config.yaml
norm_eps: 1e-06
init_std_o: 0.0527
init_std_up: 0.0608
init_std_down: 0.0608
lr: 0.00852
beta1: 0.95
lr_head: 0.00609
warmup_steps: 200
schedule: "wsd"
decay_shape: "linear"
train_tokens: 258700000
MLP neurons of a small language model. Each row is named by its layer, matrix (down: output weights) and neuron, and shows model dimensions 48-111. Each number is 200 + 20 x the weight over its row's rms, rounded and kept within 0 to 999.
A block is one neuron, or neurons of one layer that tend to fire together. After each block is what it responds to, as a language model described it from the Wikipedia text at the highest values.

L16.down199,159,177,218,201,236,167,217,182,181,205,188,155,172,198,181,198,200,203,219,227,194,191,188,188,205,167,201,181,183,209,178,169,202,189,201,189,192,209,181,209,219,176,218,225,217,228,191,194,183,197,213,214,209,157,173,189,211,175,183,172,215,205,194,215
L16.down248,192,208,226,239,215,178,186,213,231,198,188,192,200,162,229,166,175,207,185,199,174,173,168,222,227,207,209,188,167,228,213,182,180,212,195,179,165,197,204,174,184,217,189,194,182,171,218,192,206,188,252,191,167,247,198,161,199,162,224,237,185,205,234,206
L16.down347,198,182,186,201,189,196,191,224,179,153,222,168,196,205,207,204,199,182,194,203,221,197,202,205,200,197,196,194,201,200,199,198,198,252,199,183,203,186,231,225,206,216,205,212,214,209,212,177,153,214,161,205,173,205,196,161,227,171,199,220,205,215,194,223
L16.down891,196,197,222,207,166,176,198,172,181,219,196,194,157,191,220,177,221,178,208,186,205,168,160,247,184,207,214,187,203,162,215,172,205,232,162,225,189,210,180,204,189,207,193,237,238,185,210,253,210,207,187,171,217,190,221,174,220,186,199,187,231,170,203,176
Description: Before a surname

L11.down115,219,210,210,199,207,234,223,179,192,199,209,196,218,212,237,218,180,224,194,162,149,226,215,183,181,211,196,185,193,182,203,177,175,220,203,215,200,166,183,200,199,188,197,208,232,161,205,201,203,218,218,226,223,217,166,182,190,189,240,229,209,172,185,155
L11.down159,166,199,227,208,189,221,232,202,175,194,191,204,234,206,221,232,198,217,212,228,198,226,196,170,192,209,151,209,224,222,199,215,171,179,211,187,208,233,230,212,217,219,195,197,211,170,183,193,232,164,172,151,194,173,151,199,176,193,202,222,185,206,227,187
L11.down229,179,163,195,215,157,201,179,205,189,195,204,181,191,187,182,218,208,201,161,175,203,220,191,212,180,198,207,238,191,217,208,211,192,213,215,212,207,243,183,239,169,191,200,202,204,181,199,230,209,219,242,134,193,186,159,212,211,222,205,200,176,218,212,209
L11.down259,220,189,214,245,198,181,200,215,178,212,201,216,210,185,205,207,170,226,192,223,184,182,196,195,201,201,193,193,181,209,193,189,207,191,187,260,216,207,210,194,208,169,172,191,190,201,200,212,158,199,189,203,207,205,204,172,214,244,214,208,194,192,171,173
L11.down309,212,237,153,186,212,176,192,159,192,235,161,229,226,177,191,186,205,181,188,205,212,188,185,193,198,201,219,209,159,201,204,235,199,186,199,205,168,217,200,169,208,180,195,192,199,175,197,235,170,197,176,174,235,193,211,209,179,166,204,187,216,179,207,209
L11.down516,173,241,235,181,182,195,195,214,188,206,188,206,195,202,210,190,194,184,197,206,211,205,168,206,187,232,163,204,157,166,205,228,192,208,192,174,219,156,249,211,223,212,235,182,186,223,189,258,172,212,186,163,180,162,178,247,205,201,204,187,215,180,202,194
L11.down1008,218,228,226,180,188,200,209,205,179,218,191,220,227,233,256,204,158,199,188,239,195,192,207,194,228,208,196,198,211,193,187,208,213,174,152,209,206,210,227,177,201,197,210,200,225,203,197,209,227,231,202,183,224,181,233,213,179,204,190,190,194,221,242,267
L11.down1022,197,196,161,233,220,227,188,211,218,199,215,225,232,190,215,220,169,196,167,184,214,223,170,208,197,177,168,195,208,171,245,182,206,194,221,171,166,207,226,205,210,211,192,188,212,200,197,213,214,221,193,216,207,210,188,212,224,213,200,215,198,214,169,190
Description: Token after a number

L14.down427,185,205,192,215,238,213,200,196,208,181,207,201,185,195,209,205,222,183,186,202,177,198,217,197,214,200,174,183,240,206,203,231,184,221,202,230,190,234,211,220,198,173,187,178,162,221,246,191,233,231,186,195,220,165,172,183,198,187,184,182,235,205,207,171
L14.down759,215,210,206,194,203,181,212,208,210,165,189,194,221,191,207,198,179,210,195,211,176,205,220,212,182,199,174,212,209,203,151,246,187,200,211,197,172,161,169,211,221,161,192,209,210,225,170,208,201,182,223,195,177,171,201,200,214,212,201,174,214,213,177,202
Description: Split-word and number starts

L11.down180,193,207,198,213,205,216,225,199,206,202,225,219,189,167,208,214,198,214,208,186,185,248,216,192,195,199,223,190,197,176,179,196,198,185,179,215,232,205,204,194,176,224,199,182,197,157,235,166,199,233,213,191,210,167,194,150,175,196,184,194,197,202,212,217
L11.down403,192,194,201,187,224,210,204,204,172,175,196,215,197,217,210,195,214,213,166,203,195,189,222,210,183,160,188,221,205,180,203,231,215,181,205,176,177,185,227,217,215,198,212,225,224,177,216,213,231,201,195,219,172,210,194,192,190,179,190,202,195,196,171,207
L11.down429,257,199,199,196,192,202,215,244,182,205,158,214,201,168,183,208,228,181,181,196,199,190,218,189,184,185,185,204,222,238,223,183,205,192,218,233,176,165,199,209,211,190,215,208,183,211,211,205,178,244,227,174,196,196,220,160,171,184,217,213,188,223,206,219
L11.down433,202,187,198,214,184,201,180,238,191,157,195,184,209,236,196,199,160,224,185,180,200,183,233,169,174,213,226,223,170,216,192,198,153,222,203,190,212,174,222,192,192,197,179,215,208,202,220,231,212,195,189,204,194,197,201,201,203,208,206,200,207,211,218,184
L11.down685,192,193,195,186,203,198,161,166,196,177,239,193,212,247,206,168,197,177,196,161,200,203,239,186,178,211,177,229,239,195,163,178,162,214,192,167,233,178,209,218,198,194,183,194,238,194,178,201,225,200,219,214,222,186,199,189,166,219,184,157,184,208,211,197
L11.down784,198,184,180,199,176,166,198,223,204,205,200,217,220,214,184,169,187,194,209,194,237,232,191,220,217,176,199,203,206,189,165,229,240,192,208,211,179,205,227,193,181,214,228,191,201,168,183,204,205,202,227,175,201,197,210,226,154,184,212,180,201,184,192,173
L11.down865,188,186,166,210,198,187,200,203,236,187,202,199,194,182,196,189,206,225,209,164,205,171,187,195,203,182,154,248,189,224,208,199,166,187,163,186,212,200,203,192,223,196,232,181,195,180,258,182,194,208,217,205,223,185,201,206,214,204,215,228,207,235,214,181
L11.down940,204,179,179,256,144,181,183,197,202,185,203,196,224,198,170,183,243,213,184,235,218,208,196,175,201,204,194,197,203,210,181,196,191,227,176,163,196,211,217,223,239,184,228,220,188,210,211,209,221,172,182,205,170,214,210,213,217,191,207,177,186,199,212,198
Description: Clause-ending commas

L14.down35,163,171,205,166,227,225,195,204,208,197,206,196,196,195,239,179,194,216,194,201,181,199,180,198,207,204,182,176,175,161,207,203,199,191,193,228,176,227,211,209,183,223,205,195,212,202,204,169,205,208,218,193,203,206,228,185,203,202,198,211,182,205,173,196
L14.down680,197,192,234,185,217,229,199,210,210,178,169,202,222,222,185,187,210,186,178,206,179,213,147,185,222,199,174,192,222,186,225,191,214,210,230,220,221,218,191,195,209,182,184,204,227,220,193,163,203,201,198,201,220,212,218,188,209,170,209,232,186,208,205,159
Description: Person first names

L14.down340,145,197,212,179,202,189,172,203,192,216,200,143,176,192,164,219,199,194,206,197,185,206,198,211,212,229,152,200,206,249,191,198,222,193,184,203,213,191,214,182,184,216,200,189,215,183,215,166,204,224,201,235,216,153,166,201,171,194,176,191,194,230,204,196
L14.down823,192,213,198,199,190,210,186,198,212,195,218,189,189,204,197,197,189,154,199,195,228,218,202,245,192,236,209,212,198,192,208,213,243,211,182,209,207,179,209,188,216,192,188,221,222,185,223,188,209,184,183,179,188,183,191,176,230,215,217,218,195,204,199,224
Description: Word-initial prefix fragments

L11.down65,188,178,224,200,216,196,225,217,207,187,196,231,196,173,188,229,179,182,197,186,207,133,199,210,236,202,181,189,202,212,189,200,209,206,221,211,193,211,210,195,200,174,192,154,224,188,241,195,170,197,193,198,183,216,205,171,223,247,190,164,200,189,254,209
L11.down95,199,210,193,211,193,170,194,220,214,215,206,156,213,158,215,199,177,212,184,198,185,217,175,243,205,191,219,199,192,153,221,235,213,244,195,220,192,187,206,154,176,197,182,187,220,180,227,207,227,190,219,218,212,237,196,177,209,221,213,215,171,229,209,180
L11.down100,194,209,203,173,187,194,206,193,225,185,188,193,207,197,197,193,183,156,201,203,191,189,152,216,214,214,185,179,180,170,200,156,198,187,176,197,218,225,202,206,199,187,244,179,199,197,179,153,235,182,190,207,218,194,198,253,215,213,190,212,196,181,208,181
L11.down157,182,182,210,202,218,200,213,186,192,204,169,200,205,200,225,197,198,196,223,225,174,163,212,191,189,187,202,185,224,192,256,171,194,184,219,212,222,205,172,204,201,196,199,172,219,192,172,206,211,213,165,203,167,221,195,156,194,228,191,222,206,200,198,198
L11.down295,198,218,197,190,221,230,233,198,216,220,183,184,191,184,203,201,176,205,208,234,186,190,221,215,191,200,187,207,165,174,184,180,201,194,220,200,148,205,219,247,212,216,185,187,179,219,186,187,207,220,172,210,219,188,217,224,195,192,216,192,208,182,186,200
L11.down303,192,181,193,244,225,211,226,185,214,232,208,204,165,220,216,190,189,175,226,206,237,228,236,193,160,159,210,207,214,235,157,199,206,200,211,211,151,196,227,191,198,185,186,181,213,201,231,205,173,210,203,207,202,191,221,199,179,214,165,190,208,193,207,205
L11.down965,195,176,245,221,224,198,184,172,219,212,217,196,174,219,216,215,222,195,207,208,193,152,199,200,175,205,206,193,203,182,198,203,191,217,182,216,199,204,196,186,198,212,194,205,182,186,223,204,199,203,215,186,201,260,188,237,170,187,148,212,208,208,185,246
L11.down1004,216,179,196,251,178,208,206,205,177,201,229,202,210,192,212,178,194,192,219,225,202,164,171,175,234,203,213,191,208,173,212,200,188,229,211,200,184,180,204,198,191,210,199,184,236,181,227,150,227,180,199,230,175,173,219,180,157,203,195,207,201,168,210,210
Description: Nationality adjective endings

L16.down414,190,180,211,177,187,237,212,185,220,206,197,175,181,230,227,188,244,206,220,155,187,199,184,220,217,210,161,208,195,190,193,211,183,225,231,191,175,214,179,176,209,205,204,190,240,177,198,257,166,159,168,200,159,176,202,205,182,188,214,191,199,174,199,207
L16.down614,187,219,214,214,197,218,194,210,200,211,226,173,207,184,196,197,213,231,179,208,208,180,168,204,191,187,212,240,194,190,179,216,200,212,169,205,199,159,189,176,198,231,208,170,179,198,188,213,203,189,159,189,198,203,208,165,227,227,192,233,178,200,214,203
L16.down697,222,190,188,215,230,175,188,216,218,234,199,177,236,180,173,199,246,213,222,203,210,206,206,204,255,236,195,199,209,159,219,198,202,199,191,202,185,211,194,190,240,187,220,183,203,211,199,202,192,234,197,220,156,221,201,214,186,191,190,178,193,165,203,178
L16.down918,198,196,179,238,205,219,185,184,199,210,210,212,217,206,197,199,213,187,215,205,197,198,227,196,197,234,198,174,200,242,221,201,209,170,225,211,191,204,198,167,179,154,173,187,206,205,178,203,229,195,124,204,196,198,183,180,197,201,191,226,193,235,193,237
Description: Mid-word subword fragments

L16.down120,205,169,209,211,156,193,174,180,173,226,226,204,192,174,209,171,209,190,185,177,233,234,188,226,187,213,207,237,183,212,201,176,214,200,199,168,196,209,192,225,202,210,209,231,216,229,200,208,212,197,199,208,216,186,183,198,224,227,220,225,217,190,206,226
L16.down273,193,205,194,216,213,183,197,199,179,215,189,171,172,196,186,215,196,225,211,214,200,218,173,185,193,187,198,203,198,203,157,193,183,191,193,183,192,217,205,212,174,219,199,200,204,210,214,201,214,201,221,176,187,173,194,192,185,214,200,213,221,199,199,247
L16.down392,202,243,195,219,190,184,171,202,193,210,210,233,232,204,215,227,228,208,202,198,211,208,225,187,193,165,224,238,200,212,208,195,197,205,168,208,210,175,193,235,187,205,210,207,183,204,182,203,226,201,220,176,202,181,175,172,222,174,196,220,201,227,217,202
L16.down658,201,187,180,205,212,222,190,200,198,172,200,230,221,201,210,191,220,244,192,175,225,179,184,190,213,213,231,178,182,200,192,221,172,208,238,188,226,189,210,211,222,174,202,202,205,183,163,186,224,161,233,198,162,229,177,220,188,182,240,163,222,223,219,207
Description: Start of numbers/dates

L11.down34,223,199,186,233,222,204,188,207,215,206,195,215,194,218,182,245,199,187,208,191,151,208,226,215,211,225,229,204,202,227,214,180,203,206,185,188,202,190,187,199,209,203,193,188,159,200,207,185,167,190,196,188,201,176,215,182,193,165,190,211,206,198,231,186
L11.down151,176,200,202,194,204,222,222,197,205,190,219,207,190,160,155,188,246,194,198,213,169,222,184,218,214,197,182,193,205,236,183,233,249,182,206,213,195,171,213,197,202,215,165,195,211,237,186,182,164,207,204,198,206,186,208,205,188,208,207,191,202,205,222,219
L11.down329,179,218,195,183,207,217,175,193,212,182,212,183,159,187,171,210,181,164,226,214,199,196,201,176,188,195,213,193,195,194,226,166,188,215,205,198,197,206,188,216,193,227,201,202,190,191,227,210,169,237,204,199,218,212,175,189,149,199,168,191,168,198,194,190
L11.down352,207,147,204,210,210,193,197,181,207,194,200,190,212,232,185,222,215,205,196,182,197,199,246,172,194,223,186,182,213,202,204,194,235,208,181,203,182,201,195,206,184,200,185,183,201,178,214,208,161,202,198,193,185,185,218,236,175,187,175,189,186,178,187,199
L11.down573,236,182,205,213,209,210,197,213,182,185,205,171,176,206,223,219,185,211,210,191,192,230,199,215,172,210,223,188,182,210,210,202,173,185,223,180,188,198,215,217,191,228,213,198,213,199,236,185,182,192,234,191,195,203,210,185,201,204,166,239,196,194,223,199
L11.down683,178,160,226,194,232,202,227,235,181,204,176,220,217,209,213,224,239,192,204,175,176,221,207,180,213,237,193,182,215,208,178,207,183,157,206,192,170,187,229,205,192,199,211,212,184,231,199,218,186,237,178,200,200,199,194,195,180,193,205,230,225,202,202,221
L11.down702,197,173,214,207,175,206,238,225,222,197,186,232,215,208,212,222,207,218,232,194,201,202,199,197,187,243,211,194,181,179,225,164,235,191,174,207,209,218,205,189,165,199,186,194,225,213,185,183,190,224,228,216,220,180,172,188,195,165,204,225,186,176,197,189
L11.down772,206,185,246,203,195,188,225,204,207,171,206,205,214,194,166,205,162,209,195,246,162,217,217,193,205,167,183,188,205,200,167,149,191,212,160,221,210,221,192,165,199,203,196,228,203,232,225,174,182,191,209,170,207,203,177,182,182,201,199,229,217,180,211,203
Description: Given-name endings

L14.down77,174,213,196,199,185,210,193,185,222,218,206,200,188,209,191,200,163,205,218,152,223,179,208,200,200,166,219,212,200,179,174,192,195,203,230,210,203,216,205,206,194,197,171,198,202,190,212,227,200,194,254,215,184,166,196,167,178,216,152,195,203,176,158,212
L14.down175,173,214,179,236,254,196,179,201,227,181,197,207,184,189,224,179,176,196,213,195,211,192,219,179,197,202,198,232,206,185,207,230,204,188,206,215,172,193,214,186,200,167,212,199,182,189,203,206,194,180,210,173,214,186,198,207,207,211,226,234,232,195,211,205
Description: Capitalized place/nationality starts

L14.down108,242,185,181,233,173,189,181,207,213,193,203,209,166,210,176,195,209,221,154,182,195,184,223,205,194,202,203,208,210,214,178,213,176,190,209,221,188,215,174,170,216,195,208,206,179,219,184,192,212,151,228,197,205,254,203,189,222,224,219,220,203,189,204,235
L14.down471,229,212,162,204,203,195,204,215,202,175,171,183,202,177,184,183,213,187,167,203,192,218,208,193,211,232,177,220,192,213,207,234,184,184,236,216,226,207,219,194,204,204,206,232,170,210,196,203,228,203,210,195,250,190,192,197,185,189,191,170,206,183,207,192
Description: Empty table cell spaces

L16.down78,169,202,229,194,212,199,179,170,186,199,197,197,162,189,176,180,179,190,185,192,216,220,217,184,171,204,225,163,203,186,223,225,179,225,188,182,188,190,171,218,222,195,202,225,193,188,163,199,225,203,206,204,200,164,192,177,191,201,189,189,210,238,196,219
L16.down221,159,199,211,198,205,185,213,213,205,183,160,246,194,219,183,198,201,166,210,212,184,214,199,250,224,197,233,202,197,169,221,188,198,215,199,194,230,242,164,176,208,219,165,221,194,187,171,208,203,246,202,208,223,187,192,155,176,171,180,187,203,210,219,169
L16.down633,218,163,201,220,223,223,198,187,181,162,223,204,260,203,190,212,198,212,199,201,167,201,191,216,187,198,189,195,188,178,231,204,207,213,202,191,148,210,185,205,187,220,194,184,178,211,203,188,192,181,207,221,172,178,180,183,196,199,206,202,229,191,198,205
L16.down896,203,195,246,214,221,179,203,189,198,183,208,229,182,198,185,186,223,200,224,207,239,226,171,201,212,207,181,187,197,174,215,201,172,203,240,174,229,202,191,198,178,176,178,197,190,193,201,180,173,229,220,215,194,177,220,205,199,172,191,200,215,230,192,224
Description: Adjective-ending word pieces

L14.down381,232,188,191,182,188,216,170,239,180,203,197,206,191,179,193,219,212,198,189,212,180,184,222,216,201,208,214,201,225,188,206,207,214,216,199,198,186,192,171,229,157,229,200,229,184,193,210,159,213,196,247,174,193,199,200,201,210,188,193,173,229,224,209,218
L14.down434,212,219,188,167,192,195,248,228,185,191,166,205,209,178,181,194,204,204,176,182,220,193,175,236,211,184,215,214,201,199,182,196,172,187,242,173,218,185,201,215,183,171,193,192,226,181,209,191,241,200,219,202,226,184,217,191,232,227,203,208,208,183,189,223
Description: Year century prefix

L11.down185,185,252,200,201,212,186,181,219,202,169,181,197,161,230,216,215,225,165,190,186,208,165,242,198,211,210,208,219,175,243,217,145,195,165,158,157,213,189,208,168,240,211,222,195,217,210,199,217,210,230,216,216,260,190,195,225,176,194,214,193,202,202,223,173
L11.down312,221,182,192,183,177,206,221,204,188,210,223,191,215,185,138,172,175,211,160,189,219,186,220,261,192,182,178,176,204,196,204,187,193,219,217,232,183,207,239,194,215,214,193,227,219,188,204,202,193,231,210,179,168,198,181,175,209,192,183,193,215,195,199,192
L11.down408,205,169,239,198,199,194,166,190,206,209,198,213,174,189,227,184,198,183,228,207,199,195,199,206,238,211,197,209,213,179,176,156,195,197,202,183,180,171,220,177,199,200,176,201,180,198,190,215,184,184,209,195,197,207,190,230,192,226,190,203,201,242,221,212
L11.down489,209,203,198,201,207,147,202,172,207,219,221,186,193,172,214,225,181,174,171,212,207,156,225,210,207,205,201,178,190,191,237,200,186,220,227,206,194,211,191,192,210,210,216,216,205,212,187,248,189,217,189,203,227,229,176,171,211,226,172,195,208,215,205,209
L11.down500,172,201,170,214,197,204,200,211,175,207,211,211,195,198,201,174,182,202,230,193,219,187,198,184,194,228,226,203,182,185,218,227,212,178,225,171,227,202,192,179,209,203,204,190,210,193,197,193,206,201,203,175,202,206,216,202,197,193,211,210,222,220,233,230
L11.down746,204,198,196,182,222,168,208,190,191,178,165,182,210,200,227,217,245,218,209,202,242,174,195,190,193,190,231,174,208,237,184,188,213,215,214,194,203,200,222,212,196,235,181,189,187,175,180,201,235,184,203,186,184,197,191,220,211,196,201,173,205,212,233,220
L11.down980,209,191,177,205,209,215,196,247,206,236,169,206,170,166,189,198,195,210,188,188,184,206,211,209,209,215,232,191,224,217,186,202,172,202,186,184,188,203,178,223,183,226,233,212,162,189,191,194,212,198,177,152,168,203,200,213,202,204,198,197,193,203,185,191
L11.down989,189,221,157,204,177,167,217,172,193,194,191,169,237,170,195,216,201,179,200,183,204,232,203,187,208,216,192,187,192,187,200,171,189,216,216,214,218,209,197,201,186,240,201,227,200,221,201,197,198,215,196,200,183,207,188,221,191,187,144,158,237,182,185,215
Description: Word-initial "con" prefix

L16.down314,219,193,173,206,178,202,208,231,188,199,198,208,216,186,219,173,162,234,197,204,227,222,180,193,200,213,247,204,221,213,173,215,183,175,204,208,206,209,231,207,221,207,253,236,199,162,198,184,192,185,217,214,216,201,191,197,161,192,174,229,246,175,175,216
L16.down711,207,195,195,208,200,215,243,204,211,210,172,179,219,187,224,221,193,219,217,169,196,189,206,182,204,193,184,219,201,217,226,216,226,178,191,221,185,188,163,198,159,208,206,193,202,209,181,196,216,198,231,206,206,179,226,188,191,175,232,206,202,187,177,152
L16.down761,224,172,186,218,194,178,175,229,196,211,200,206,196,174,197,218,179,238,182,211,218,189,200,203,181,181,222,147,212,208,216,201,194,221,233,202,213,187,199,192,178,191,188,233,161,210,220,191,257,193,170,168,212,186,190,209,165,187,162,210,225,179,201,193
L16.down917,191,199,185,204,197,220,152,181,189,181,201,215,198,181,227,187,193,238,216,188,205,204,177,181,210,178,173,229,170,170,174,212,179,206,225,177,203,231,185,225,168,197,186,242,256,203,183,167,217,208,191,181,199,226,138,190,154,218,183,190,230,199,184,188
Description: Clause-ending commas

L14.down556,212,213,218,205,204,206,158,213,210,233,182,203,188,185,218,192,206,195,213,189,203,207,203,184,176,164,177,193,194,201,195,176,217,225,205,144,205,224,202,198,164,187,226,190,233,203,189,214,217,218,207,202,201,171,152,212,183,200,189,174,196,228,161,202
L14.down634,212,232,194,192,196,215,210,223,190,192,193,212,215,214,222,202,205,208,211,209,218,203,201,232,185,207,191,217,201,215,182,191,206,172,162,184,188,196,214,175,189,175,219,185,243,213,191,222,218,183,182,189,206,197,184,201,170,186,208,162,172,232,169,184
Description: Punctuation after place names

L16.down160,184,169,248,231,161,221,243,166,213,184,196,237,187,219,179,185,206,241,200,204,204,160,187,198,209,199,196,213,173,202,231,211,206,184,215,188,189,214,217,147,193,204,197,223,188,181,201,216,183,214,177,217,209,203,243,184,193,185,197,200,168,217,162,198
L16.down560,220,184,216,190,186,177,244,223,203,217,192,224,204,196,222,217,175,190,185,245,199,233,224,219,186,187,176,202,181,221,217,214,223,175,173,176,223,229,220,189,228,171,202,207,170,188,196,218,226,215,200,158,202,210,207,214,216,167,231,202,179,174,212,197
L16.down736,194,194,206,239,233,199,171,238,179,206,191,179,244,208,201,191,201,196,193,186,192,189,193,189,194,196,212,204,214,206,217,177,197,172,203,190,206,197,209,224,188,190,199,207,176,175,182,226,214,234,213,212,225,202,206,179,241,182,227,224,175,197,210,191
L16.down1017,184,215,185,202,207,225,199,214,204,191,178,215,190,239,220,182,188,234,174,177,190,223,171,174,227,175,220,195,199,195,182,241,181,182,196,201,201,191,194,200,229,204,200,220,165,207,163,211,195,189,204,206,202,197,174,201,202,186,202,178,215,189,198,234
Description: Boundary and separator tokens